MLP neurons of a small language model. Each row is named by its layer, matrix (up: input weights) and neuron, and shows model dimensions 336-527. Each number is 128 + 24 x the weight over its row's rms, rounded and kept within 0 to 255. Numbers have three digits each.
After each neuron's rows, "fires on" lists the tokens most often at its 100 highest values on Wikipedia text that the model never trained on.

L3.up1091:141169128133116158121118109127123112122116125120118117104153118118092096161105177148135187128129155140153143117093152132146133149091135144147102209113108115167079139126129107185128134111156115141115125145118120131157111143119097118149176098129114124158081141103128075077124171128101126078101138148086162155162078128114091144151093116132112086119079125092158202101131112120156139135167122160138150110141135123151117143139151133182151135108123103150093156127182173142141108157192122078116147123109133140134117128147087145149134131119146142145144126189120140139111136108116126121
fires on: " end", " rest", " And", "ap", "nd"

L3.up163:118123121076120164098091123122089167105095104122089098136164139182146128129075144145114150120141132133158151092132120088137137126127140134142123136141164127108114111155180097119107089121134123105122143139105142142155094124163135129102128104144108102153093114136153148120119152142124134133180155090145126106102105138134114173089161144112092141094081149127135140100097087128139095106129142116113126131155119089137112094108123117142125157125144134139121125130155139154101173095106120130125151115128177159150140087065115136154148130094113109145101115104096123129127151172096112126
fires on: ",", "s,", "ing,", "er,", "ly,"

L3.up2583:104130133159154133131134135183138125140097119138136141153080085140160130121158121150130116156128165093110149134155144146166166124118094159159136135132120111141151125097141130120103080099119134114062134151123148111105143150170092107119138111160129116136159148168133134141129134095129127132125114106114103108158114154113121114150195127134106141138126119124134117175142098114122152175133113120128165085101103149140115151105121142137117094098085101107191136106116143135126131119096135122144097154157088143124126120120137144105130167129110141131120100149116100118148092147132119121
fires on: " Le", "'", " +", " le", " −", "el"

L3.up704:131102170080107156088117106117147121133135114166128125124155134177094123157118170145124140118123136159139151121101090119151100139115081115117170160088140083140128185119102125134102131118127134149123132097161111159112131136103134132111122102121128140174165102103071132131121156131121174127148168149129148151137112098134148111092133160090131142143072134150122138152107140144107087119163187148127104141138127067123108139127159146135155145100096131147147117146122122137114071090123129095137111142130132176164132149152115156113121172139139163122142113176061121094125097190149085147
fires on: "ing", "ed", "=="

L3.up1367:190095136132153117126124131130088100119097140153105133130118156153095127140094143106066123161117089125127119154155124121159091112150160117103129130126105111149153119165146104122137132120158110129140117095101141089120097116111136105121084151126134139245094120111101137119177117140119085174147139078121135135100108084106112174133126150151186127120104108145150118168142097134133126134154114150121107079160162094126083140153122127129148116135090143146144166152097167108178122112143084156140134112104091086152129117130153176105097147171117137123137198115102116100105151110114095149
fires on: " and", ",", " as"

L3.up1331:139134200111150104119117108096097105132174133147095186116142163070177139144198140157159132130112115081161139108133162133120129149143150112178111123131097171149119132117132137138120109141101155136145117123111127093140152136122175117114122092146125142121110077117118148139134116134163136120126118123130123177153147114145130117127150134191128112147096129138123166109159123153157133145100117142141123135098126120119154124157180147077146158111110122119118119164087127151105067085129105127127148118126161064123106103165132111118138114088091113130120106103114138120099095136103119170
fires on: " |", " to", ".0", "s"

L3.up3071:117176128107137173113110116117102156113166120141130130093151118100114131143118132091138119116118122098140136100152115178129116156167145149134123166104115096135108088148130119154104111136148147122132116151113139115121131158117138111106102187156089094161105118121121084162127125093106116140156118132107164161091111100126110102141093170086172146137157147164150131139179163148109136118139142113145095128138109134128113128178133162078129100145160115121179126133123122137121158141108108134132137156115147127093101098148155089135145110095124137104179104157137106186137127115129150112
fires on: " be", " been", " emerg", " as", " being"

L3.up2874:126157168155109179134152141117123130155146156099160160131114154137107143132137120084120134101158149131102122118136124113088176157149084121111118175109127147063145138152147139135153122100173143135142097104114159093146146118116148118124119122126172109094112132127140125157107095104135177103147130117147139130151088072139141141091151123150159143109147069153133144145092119144144140159144120137132138132102149146112069128117151114106127132104119123094155095124165166150145111132135116119147111150152168149117150177091126110125111167145144101124106095087143117140107114129092122123
fires on: ",", "e,", "ed,", "es,", "y,", "s,"

L3.up2074:140140120117145125149111118148116143164100102149101073129080108149128119146158127153108114167132027115135126123122081135095143133168131154117103163105155133123091142126136140110127129139118098108133106137135110112118123124135149161139111101138112130096126091099122134130133161126193106156100110136152126104136114054129130138119094110109132142108158126104115187121106088108109139126157139084056129106167121093114103098129150102136145100136150116156135146148098132147114124100164098144114122158163149173126115123154100145171109149101103127131091119165171138094115152080138119118
fires on: "\n", " |", " to", " and", " ==", " by"

L3.up243:139117142109149109154094114105116106133149103138113123149132120100105098135165086137122131085106133124075094111127133108150103119135126166113118110130133118148137149112148106167146145130105067127103103119104132109147128073107105097136085120143165150106141169175134118169140122147147100117090165128117134231123126154152139140125156169148100109134113146150106115105092136103136152129150140141138120115146119155084118120111164155152131111122119119118139171121162113144091168097133162071133117119162161161151128096107106123125146113187176104110091099158105122099101144000166132124
fires on: "\n", " and", " |", ")", ";"

L3.up3004:153117138099119118112111154085127120185101122148171155109099115156122131130118151116128118136146124128153110139160103162126118117149147138149126126181143143181148122101177155138148153136138114107135145135155137145117169116123117134123124108092132135127135128115167139138117113182150083122155090140124176085127076153144099114137129110117107140167129135122124103130109145097125103129180157147103118120101092172154126133151124117151115125121141108125184161136121077146097151139168125129143142082109121132103096082119088142141130155160124092104125161131110163115114125124103120128
fires on: " D", "–19", " –", ";", " 196", "-"

L3.up1726:104166125142134139123119121093133081162176137102163121070085133127180106109167115149121121156117132130106143103144122143161140123168179130119130200165101145123164096138087152096112144170115130079169140137114140132147134130121179151092106121112142118106096105072130123155110161162116156107126101147135118141100090159118097148083134119127143104133148127122179117122119163157099131113127160105178117135106137101136115090130125101114118126136135118143128126149104134096168187129128098109134131110179103140155103118125124121081164104141132096143136095134152114128157135134164094177
fires on: " |", ",", " team", " Team", "L"

L3.up1052:097115139127135142152164116134137129130141144109132108113129120149150112102107136095150130146097092068113101144154152125115115070157162143132079126122082097161110160096108153097129127117134119131076118142123135173124121175126098126122108110182129142094095102114118161112147152147128114118097155176115093124153148166132163118129151104127080160167137139123178130140165139112131105157116122131123138148127107126119132156097129115171107132125128140143101172108098118134118142113140148118138104132106170138105109104117109145127131119115151162155137125096144158082147103101151083173
fires on: " |"

L3.up2652:136122133128098150129163145124120122172140153110120097115147121107120139151139154181123091133113125132124136095127141119099153121128146134125151109110109161124158178119131104091119149115116102080121137150082117138147128137158107153101126101137128108137081115150128112101114116133074145128095153169137096147131110116132088091126133134116150161142135151134111091123103140107127091111132114166091110040134079119146144090113162117111090127158136116151154113109071112132126142117136127110077105134105192111151149124130107143157116158122104121119187169161151171135144154166181090159
fires on: " team", " in", " Cup", " a", "ap", " competition"

L3.up799:113166095084128094116091123128162107108107155098116160151101130141152189115182121117148109116105103116124153142143120111134179100176114097136122078161173131172148127102088146137115120182118114128093133089110111149162142107094114116123133126132103133149135130143182114162122150127112129115155096130110132123169137141148100127124145184123114127105143117096179156109139142148110109099106128127098131088132124120152181108137179159139192101153145154126070138153122118109095110158108075110106120099106105127135108105161125119142157181119121132127140112149104106109123148125124143178
fires on: " to", " US", "s", " at", "M", " was"

L3.up542:139115197140090182108106137166135134116173127103168156101090148113134106143118141118156115122108139135139126143144097132104124138161141112088129159105142157057151165133127187161154109159099154158100100101126122076110117146136087127165122114128169119124110108125097105114087063111137154115116178133136117098109146106112137116111143101115123146108121109140095127085100131112160129117138127143130155155129180165091153117100143147112142141128176135040145157104116143084079112129161111100092129157136151128122120134123146095130085126146129129116118094146143083158120139119119117119
fires on: ",", " and", "s,", "e,", "ed,"

L3.up218:119101107095117120140128113136113155157185146141130109129167108130127136142158148131102074110157119135114104160102116079099155098091128169113125142099096157096095129139162141146136114168124100118129142117168103144088117167136123137111157126121119104145139101149125125093158105131084149139115169123112146111118141124122143146139138118085136120130152158144153120094148132126151137145145140130142145150121099140108116090110149134109103160101169100165162183125155132152102160120151125126121081151125154076117069123128111115106143093066118139144129141163116145181104169119143158101
fires on: "\n", " |", " it", " a"

L3.up2052:138139110135100099117072098103127149170129147139121098128121124123136090145185118151081110108132132127121136084102110061142097102144148141082122095121146114148166106110118106182125197119150108095123139143138140142130118118143118127137121109124137148120107161124135099181117137103111096124163160125125154191151133144126175115128132117137112124143079166144154142097119124130113152113109088097103132180125077148079119121155105138097165130100124135118153142119139121143112130101117157126104132171135117132143110054118118127102139111143189090116104110146096142116123115089137121128
fires on: ".", " and", ")", " This", "This"

L3.up1647:109140134136114135118168100133130151104124136059115130128122117118115102149098147103142142130132084128096122133142111141124142132137109108132135130092165142094143161144147196106097143157107102118106134096147132165159109130111103129152106117126137125110173093102088156148116098140181114148086165135102096160115114157138147134128158133134109111145128131130139109104124156162105091141120125126134119116152176115156088090141130121111137126145161151130127135113093144148156156083129099126099098138145152160139120114135121150124117137138124086077101123152164148117131122136102088162
fires on: " –", " -", "),", " a", " only", " largest"

L3.up633:144145128159111157091088160132114090151147118136105151125134160158139125148136122153138128124096138153157171081132115148111129119136088151173137150167104135111104118115092143119142097106134113128117159126096094101170083106112108141098124097106145142130141129114109104104157128105157161129101127150111132107120113098146104133117118141127139170152108140136126143127138109110110157117184114151119107122142128116160057092084137106116134113090141095194121132112131108133124077143104107113101142161167094146122072123139139127137132107133151089136118135170100164148125159117157095115
fires on: " |", " designed", "ed", " done", "ing"

L3.up201:155160102140129112127149125140127104138120115142098091114099154168131145162153149120124111139118157108130102078137141140125114138079169145148144158138125124110123127108116153084153110162090091109151104116130140118094133140107149137112094137143147115128137150063104131114158132087119138136108123155127152121171153129136143139117117107142149125118145149149141119140084120134137110155092138103101135117134165144088116140116142086160118102132166147105156155140111168042125140133121144140115129144128130164094148132134105131118112096136166104097108085113095115107124123114153109079
fires on: " |", " 0", ",", ":", " and"

L3.up714:160171117133161138114124096170136129120079157165138118141107132093067139122136122147121147109115148131113117080096158099151120125204126126085096114102094160200121145131120111138144111120162115102120109148097128128139125134160096089125121105127130132100074145181118160172112155107088147136090116165084142161123126166172130115104095155096147101096131131126133148145138139134080118099148127160094120086153146122136146151121151144127131142109143152139134146063135156114138132086130150128160164178122139111104129118121058153135163151108134113111146114148132181151130140133174093142
fires on: "-", "e", "ap"

L3.up2200:107090116114080090128157116155108115098119095118107083090110133121108117186110123099099118119088130122109158102117146143119150129120115137140175136119129138088098138156120121156136151142139174156069147106183103112132146138126110146120137111101120142122083106106151081119111117122116102150140169094130158149158187120147103122128150118118121140103129123143163152155131124125135154105139138113165093124098118116125132117119126136118124086101150119131155156147120134152152213112101127114079138143132158156177106156153109152115195124106140164105124107083124152137144135096140164121
fires on: " |", "\n", " first", "s,", " debut", " Title"

L3.up2814:139095119137137107146164109112108074109179170125122128139148107119164158125125112166125125115127093174125117155140169151142122130163144095127090122136099107149126114166155200089158146140094142158116167105160124110130129067124139108108101089152142139141108121106101107092088131138111100143146125130143151087122107112125115087168108123134137166102159142125160166148117137100107154116169150127147115116081116120134158134143151124172149114090072128145136119131143112151127142135155137140117143105142089149156137099152137136154153081126124135097090102126123164139120144131112136137
fires on: "\n", " |", ";", ",", " Length"

L3.up143:170111125140110174108097123151125118119143166099129133112152133128120126117134124083070134153134116135148149119127148115126140192115112145146124131110119094092138138136121171106130133149135133120149082132132122126135192093103139108151122170142151113141148129087131140120132091131126087148126116137116137128124105154155153111143116114102155129134141119149141121138085157147127108138167119102117166126148091105135144158107094124133162140137142154148116140141150159136162117113154166093138152161135163168085158109110100133168095118145163125112101118110090126099130119122127147099
fires on: "\n", ",", " and", "s,"

L3.up2742:098126115118142099147141129091140111114139158142152133111122134144163113095167102138129140144082137135098106131121141165124115156129149146118108138170119124123117124143114124123116101125095147124135148104156129124119141143151130153154138116181138126144113095136117134148138141161105163152107164165159143090114141147137104133144131121125116128146123109080125116133162164108109112128122167143158114134145154107139101107101116089086124129119071108136131141126148140134093099121131109098100092135140166121130132147188131163119153119115110093107114131092116129144139136103154118134
fires on: " and", " are", "s", " were", "s,"

L3.up2597:134112149102093137103170131119100147137131172131123141100160131114097149119123106106133110131170128172144119157092101134126138134183095102129113128167139139084187138129134112118160132171141154143145143106139110121091076121113125120133092144113121126142157139104091089090156139192131128139140130143118168089148124111163140113119108078081129130110094150163162172138119129129071105084101166137096176161173125097131114113107145115175123097102131160097113112087177135097121142143126126126104137147151130109118131145110129104142082128130147090158109131128155115104149105121135122110
fires on: " and", " or", ",", "ually"

L3.up1893:162148088134109166109148161085148126136113127146144132138124090139130131139146165064108111161103071121099134116134139107136120145144128140108089141175140135135116111080124129117120107157147080145102134115098080143102127171117112161130125138106169103120091116131113139119135083082136110149149122125132117064136135153125144175127179127106125161134090108137129081105105112117098146161132105153158134116090120105140137133138137120135111113134141120155123172105132170146143194121113131150134140138150121147169134157103105134130146109137141101109122088168107127129119184129107115092
fires on: " |", " Ol", " @", " Golden", " Alb"

L3.up2047:132162141143117136166136139102137158141142133126143112124153173137109126107171130142152155127145146115116086116135155149118124155141096108142137123128110160099115100145086136110106137161121135139144147084123130094138103118154154082113111117148139151119070116126153149134136121169100135144149134172129179151129127161139131097091138150107142109120095131119123139139123145102089100115180170120116109155140150162180131113167123157111141180114128116129126093133181084163122153137116070119142169149176130103137108154142139097103114106126115130136092077085126088106103168146150133127
fires on: " of", "'", "m", " De", " de", " It"

L3.up1655:123128152111081134164151146128127108109124122086118147134135098173128131126138100079104139127138137167138125115164112114108127102087103153106171165142133131153178114125131136132125138117134132128135083147090091130144116143125129122108116133133109146167094103124115105102115113132184106130160128177136171156126121138117137086094111100146130123132124130129169107147117123142170161144131131151171126129138090124130114128151133127095126144165114122112134117150094136126122112173138095106168099122110137119132126142121131099151146128117093107116172104092127109123122148083049146135
fires on: " during", " as", "or", " to", " in", " through"

L3.up491:107103164099144100137050132156121153118163127155124113110147124077116150135128100109153164094132113196125144129144141156099120115152132136133162143128147124124145123121130108094089150134136128154128114163073111125102129151110131087144128172096120089146154131118116126143130116152149180148107134161137174115146129143135098106121173130148100131138116132115110094133129115131108093125117101120129098128146135086112091139113149135112109133136141097145122143142114166150149146092131101121122149105123122149134125128131138128134121097138102123104171147108126119178136134130099046130
fires on: " of", " the", "ai", " are", " were", "ay"

L3.up556:132121101094133151152112113106134110149136166113105095153141120179123103118147095114082122138090128100071111129126130160096129140135156165136141116136112129120090140095142092121154150116141106141092166117170113094129106123109106160095117098137114127137136117129120105164122129098119114131122181145131078130146115135141143088139139141130109149164075186156106132137083127129118132114136098147098111116086119119136115120135119105122120122115143122123158127107102112112134155116102121134134104136113141125177075128138074144124157143135161104135128124115106175113149166094090109134
fires on: " |", " the"

L3.up1085:152087144105118152124164117112149136129123103079146132113114166046137136068146134137134137092151095104108133150144114130106141148115110089074114143126126126168145154121120134108141135163115158135163122106099130144156138153129089124102130116109122128125104150117137120133165059147125131160154113168134175124185102115136141141098148144106144129125122170143059136167125097137124122108141164135104108180138132095095153115102127145110100142122137151080125076089180164150074127113089131104103164110116070180089136123125123130124123081097099156147127086134138079155160119146120117160
fires on: " De", " ins", " de", "ad", " ad"

L3.up729:143131130119111151067143167137120097153120129091143124120177109134142148156147090098120153118135117130124154076095162076122109169107125168129158134115116095121174130159111119148123128157167165148127132190135093123102159169105139122172138139107118104128121145123118142155129094106139122094120141131154093103119105101138122145097150130103115104147079098144127125151125099131120110092116145132171148117154112088110141109098144111126131110126125123125107121148126134145088158170135106085180138152160109125152095138152144144136128088185132141184132138079131122128144116096182088122
fires on: " |", "\n", ":"

L3.up370:143075151096101134109130088107117166144141146122132137123105165164152092146140146098132111128135117134120161117143076152118081148154119156126041137087178136111193156152117133102123164120118173143129093135129076068117107148112125101131138112118186103122164107074128115109145113155175114117122149122134162123135120094140154111091105140095144113131151129116106107168110123125129142134166124120130145145120120124116114126129152152159181090117110161111154139158136162135136129140108139108154099161125184095107126126160144104124133163134179145084129108133124148124118147165083134118
fires on: " and", ";", ",", "ing,", " while", "s,"

L3.up1646:138131146163168148125131091150128110156151122166129156097126155137111155134078142166135139127114149144085165117125156138134142151134123132122141147143154086136169140171167144110133127202121118099138132154103105114103119127108138109117127122128150111139101111127140152142172120110121099141121133131151100105106103140174131139105145128129117137128142111129110164152159170128137126145159105140141122160134173106089144127128135158131141124138150121157101170129081072138149153140124159111140083192108125150147142131138119115153161143155112124116161142123122124118082106095137128126
fires on: " –", ":", " |", " —", " -", "ir"

L3.up1161:135101134110146124109137099130183135119120158127090065120160135134156102137117148156147141158116118122120113128106150134142153164101118095080149154148110139178109111116123106094078095109184119142124124118130154130112151091088108152132111165119140080102176105124172124152152114133132113115144189187141136083117133147100117104122124120109121127171139145137123089131120083118147126139131172163122100134123167101202136103112114125135096140112126107108134144094118145153135144099128105136124148095147139148120137138159156122113115086131150118097111126178121134129123164112132123135
fires on: " of", " were", "ri", " are", "-d", "ed"

L3.up1137:124132137100111143149127153147123129135113115132147114101155144113127161141126103145125111132110139094165137167140126111114110082132160126121115113135136154138122110190109141173122102118112149088183143131139114131132142101101118123111136118084134115097142118166138097125146111127135130144167101158132111144110137108164136112148133125131148143109102106177135104167113132118146157123119138144083159097130096095163118113121130124122213140125147132123147136169126120124115159182120119143104097083089117087126125130156127156139118124126121158089164119126138106140146091067082120122
fires on: " |", " of", " All", " Number"

L3.up62:103107134136124120143120144139127100097149173070119147137151133153110133188131095116152093101120128108118099120147159119121117111149147120083092106119127124140112155110115131137141099115090112095108116139176105141085146105114140144164163090087131098073152146105099127140105089135142122136110131163159113114144134122132132098121166126125151112122143115124138134122099115141140140166097110145103142139151155111087142107134133098175145097154157132122139162166153171135107074124136133116145085129086118116094141110160120173118142138122151171134142127127183071142141095106105154138
fires on: " |", " of", ":", "9"

L3.up1942:141148138119138145135138124125110107122092113118143166137155160135112114133171086106140121118086098079114119091130166146131076151144091145123142114097106102123133130131124128125136138157105114135134100110141169154157188147133143107120100144185105113101164145103172140170145146167166074089140088110158145148138140126125141128156093118127111161143111147157135136156152097121167167145179102111152126099097094118118120160148145097127110145171125166102134143129115123110084160108153100125087127112090154136108132131126129139095084152130112104091154143100116125121151144111138157102
fires on: "==", "'s", " career==", " ==", "==="

L3.up1571:146142090129136174088105094130129162119103133111119129148099122092105144155126103142156143126094165111092100120121137100150137136136091107073147100131102154143124150105119112129156219138129134079112122112134101134118121123148154145109130083128092116097136129125161109137128167126111148121119129081141163167171143115122149116119137127162132080133150162154125164143142050120130158087146119113121120138078112149143120159114113129121124113107132140105106112091126118128123137171135111092073118129102116131124122085094144117111111133168155169100115100140121126123174145071148138112
fires on: "\n", " the", " as", "===", "==", " called"

L3.up1210:132127120157122107150129106175116147183125140120141163118157091127119134142106131132114114104146123150098142107125113151144161127169158112114158088101156116149159128119156128103133131129119112139106123123098095085134116119158123098155121134121114092162124126142129137117133108119180108118142176154117078135112109144127126149154143122149107125147122170172101136138156145122137140159173096110122126140118148096153102193074119095127145096139144135099124131097145160141184153152165118130138103147108135148088139110160122183086152125155092110128161112157113115178123113096119072136
fires on: ":", " –", "):", " -", " time:"

L3.up1221:159102109093120091121155155118127141120112159123159142130163143098144149122171150104104104144131137147144157081110113098118112138142152114124151113116159135147135168135125131133122105123100113134097101129102126092110103113127110178145154090152142144068113131104140118130149143107120116128162157108085126115124144118179145152126147107126117146130115154155104126124117098116111114151140163127091117114100159194125120182131169096148167158154123079106172147143148139151139058136157123144126170111123120141156130161078096124140131115118131109105080096124171106122134108119127143112
fires on: ",", "e,", "s,", " and", "\n"

L3.up1337:138160124095143123180125049105127100121136123137133109137125088100117162124121160103126115173114031144121145132118110148106133126148128129118149137149160128119070104102110099079142128147123132148120160143122098087106094113107145150121143109125127162099130115135118173143132150106158095165096151129152094143145095117154080114129126114130120100121150149110128151164101110115097149156184130113072137089113130101151137137129138154127149152109149143118161144093096150090124176087145132096112155127167148147127091155102155124139118129080098104133141123194150109167106088092095115121
fires on: " |"

L3.up2265:124080159059146136114128142139156184132073133163119078143135161127103148157150153077112119173134119141127157146101096121125113137090134097139114103145132129109110175113163110170109133095071121147096110107141148129127116164151119128131102142147139119115168140117142113120113109132134146122112176158146092128128153115163119129107155127149141148137154138062112123117079142153173123123098177133162149135169169108107148125118156148094138141089142129124098163097149138124100164113067126140106157137174119176132150177142109120132150151144096153126136093096086099132109151119143165128
fires on: " and", ",", ";", "s,", ":"

L3.up178:097128140098117144169083096151119168091163131121125120155162145118120186123147121110140115096134110150106108130163127114165143125150104126122135122159119100144132133150164188133116085103125118176131123072133177091130116144124154132152087154091100153138118146154083139126141124063168144144126116150109129127156152120090128132153141132138155155126100093119150154141167098126103149132094124141168137116142127173167114145128129121142107133120131120105152158198123103099113101158128087122144094123139149138152135107173150143122103169133105137130116102084123145154107128140133148138
fires on: " in", "j", " to", "ch", "k"

L3.up1558:135130101141119129128157094114103168142137117138130128084096097146145114164120136110130140113147108146157121142151120113129149189102168121114167093131136134167155161125145127140130125169140102137154137106099146164124128149184120157113099163107120110106125151170145146123140153128122118148108130098121151105128124103091144117109135077129145091155118129104141176161059159133107095122136131144110134169118111163141093157158081113148121149188123149127140121081169152114150132120087100102113109149117152154112124133104098145127116145136111112164146191184120111101119115074102101139
fires on: " to", " and", "–", " –", "-"

L3.up536:147141107133116172090165131129146137140093116075145134109134153153111132139078132129137161126157114095159145141145140103152103086124126105123128128108115130145164133134141108063109163114134109105077117157140097122071190210108133091139161169131129106121120118132130093115137074102139121094148098154090169107111147139145115119067111157114095097113172107114113146138058123136147120108095168160162118125113157119132181139116116124138157095092135132097122095123142134133101112114119159117166157134097138119148152133127109127121100130136156108134129133131105109087158124120146138145
fires on: " |", ";", "."

L3.up2413:107113140131091097118190113126133122120171136115116103160133106090133126106140119149128112165122128143085098135110089082096125125154103139183081117151094124136091115130105135105105157112090118161100131152090136132161134133149130187169131130131113144098116099125106109138105139137113129099162132120110112131165104174164129087142126181095142079145157114177161106114176138089128160109130137148080107140169065146121133120161149129129113099160108069128157127162125120129127132122112129125176117114137149125127175115116125135123122135130139099113133113162105109138172153076142134177
fires on: "\n", "-", "est", "ly"

L3.up1650:154135157142136112092112155122113126081085101125109150149137134176103148132108101161136174138093121095127145181067121154127093140123146072113153144103116166104119114146137101140170101136128105114129087146141155080135118126137132125106110113098145122169115112120143189129122137101118161137128165116120153151118104109126140150129103123125167146137111145119125142135130095128127128094131112145171081126163136107111137126133111121133108120113118103103099102091136105134136160141126117124125115179105121140174120119111161136094151096143166128129124130109108096105135125167123100107
fires on: " |", ",", " is", "ph"

L3.up1043:120154127139139102172132133120111154167115166173126124121144111137157135157145107162123113127145136152093180101116068116139155111170112131101131165134149120129133085177119147109148129136121092127139122078151149130107163167121186132089128117075109152089099138160163151131117100083124119127116138107132151194116120108136120156100111110131094130086135097082127147107091158138081135111122165132126152144156124178136168152129133119124158108154115127126126112089154150101130181140061129130130111121099144130061164145143108109124104110127156111126112126182122089117125115110131139124
fires on: " to", " and", "-", "–0"

L3.up2038:121149133088138108134116123069098093124111141084144133132157123103118090169080146155093128094128128129132119094074135194113126151141116177119133148126140155121181115163152113120145152088113130151105108158113173153145134151134133140086084098176110163197107129134077132141168117157157085099139140138112132137166105121094151115114171149114151127166109112105129112116126081131145128157127145144187113096131149092140134098108137121127149144104117122132170139097134153145097189119095126144127123127159105170176146133141118160111154146136108134144119123120072112149125119130139128132
fires on: ",", "er,", "ed,", "ing,", "e,", " on"

L3.up1509:150140153130140107139100177128099134145147146124140159163110138158129136139144142176105167125120131143114142150140139128127139117111133084132114164085162154059157094156140144105117145153091115121141108144173100138115108095134079082140113132101123115146121147080111144157092121145151131095146092134105115160117134148130139133120164151103090150147092069140136158169120121156122142142138125097135116132115086092141172178152101139114124090116142122094114128109116125181126064099091156134138098080139116147151138078164104134154150092138130134114114099136179158137092172129149149159
fires on: " |"

L3.up2387:141120160122110132123132126122121109147109104140150137137155102133169126097133112170105110094171139135181147121109121099115101152152140161150115101117109119119125144179123138120121163086179088109142120110104155126116102160173132104127120143148132138103120153128143144103154087142105106144145082133126133133117148143135101124167114165148142122169150129131119124107219120116119119120086182120142113106149127159127138136097106133103125170179149125118100103126105142107127103141134150068078124097163145163118046128119107127069131105118149144140122094154099126142094138116118149149
fires on: " un", " rel", " re", "is", " dis", " cross"

L3.up2166:208126150103125108130174136137133088127091138146121111114137150115119144100155120174127120159128153150087132143129151165106112090143151121132100135154130092143128146149133139100137131097158106146099154110135147130136147149134125115116100122191119121151102120093138101134162146136102120106115150157097141132117115096138148123139137122104112093109130119147164134155138103113086178121132099131115109124070167107116132105142155116185147111140088146138161112089081135117152147147106109147104101120179121088169160118144134148134133108162136124130126133112105126127118133081183169136
fires on: ",", " and", "a,", "e,", "s,"

L3.up2573:155110146180139128104170148141130122126122144103111136122156109105147124159121115145122133097133133153123106140139128097163175151100159121131098127105130118139132125107132128075115105122124105142160136092138107141108142094128119116133122099133147188145083122100115121128117119139139127150101090104147104154140093128180111097172150123133133150121145156130137163117092133129148110117109111137173124135087081157136137079132129140118142088119148107117126079124127132129080096140107129112147141161110119097132143120157158121122150134186138162127154112134110175107133159151148112178
fires on: " |", "\"", ")", ";", ");"

L3.up910:128140196086094132119104164078130139153113118156107097103090110140096152118140101141122125137128158114121131120146128096117142130118101141143131121116125109100110112133179156128086092130087119210141148139148168162137159144126174090146139124165133127155077114126167114090123110136098141142132158140147114188137142150163135154118118133129131128148092114143155123127108152127131159145105139124092104145153119161124128163095142163132137142134129118114143161167164121137113120146132091169111123125146123159135134106130139109111108166155104156106128115151140163139124168131145110131
fires on: " and", " in", ",", "and", "),"

L3.up2863:135102146134125134134076128111083123129114115141120102131119122125102082115138089144100132159172109157181099124125135165064069128116147130127135118111096120134147114129147123119117123125105133124143143119160148149119100155131137200148144135098136119150122145141122119133126132070107103119149090107156141151137124091144138119134141115157164122137135135137132168145124130109098149112124101133106130109133097121118134124120138159109158103132149114103142187093131171118118152105142101140074182126137120168133112127136164153134093118142130116095148087173180107146120119058118127156
fires on: " |", "ed", " in", " of", " as", " off"

L3.up270:122117143108193160113146177157158090162148096127114149119143121147142109148135113138160141140131115137124147130053129138112169093136155134183103137099145137087151094105136099115146099138126138107157092102118138049158148128150099133119142139126148160155105151168122160154133121090165102104131147125137129166098160171135086120160125104104137141146140140150113141143087131147168161157105131111153096117149119112115147116068133171137135091123155148145102138067152082123150106153114060125160104145096090141098121105148140148157132147111154135093127092092127142125125155088173146132
fires on: " on", ":", " |"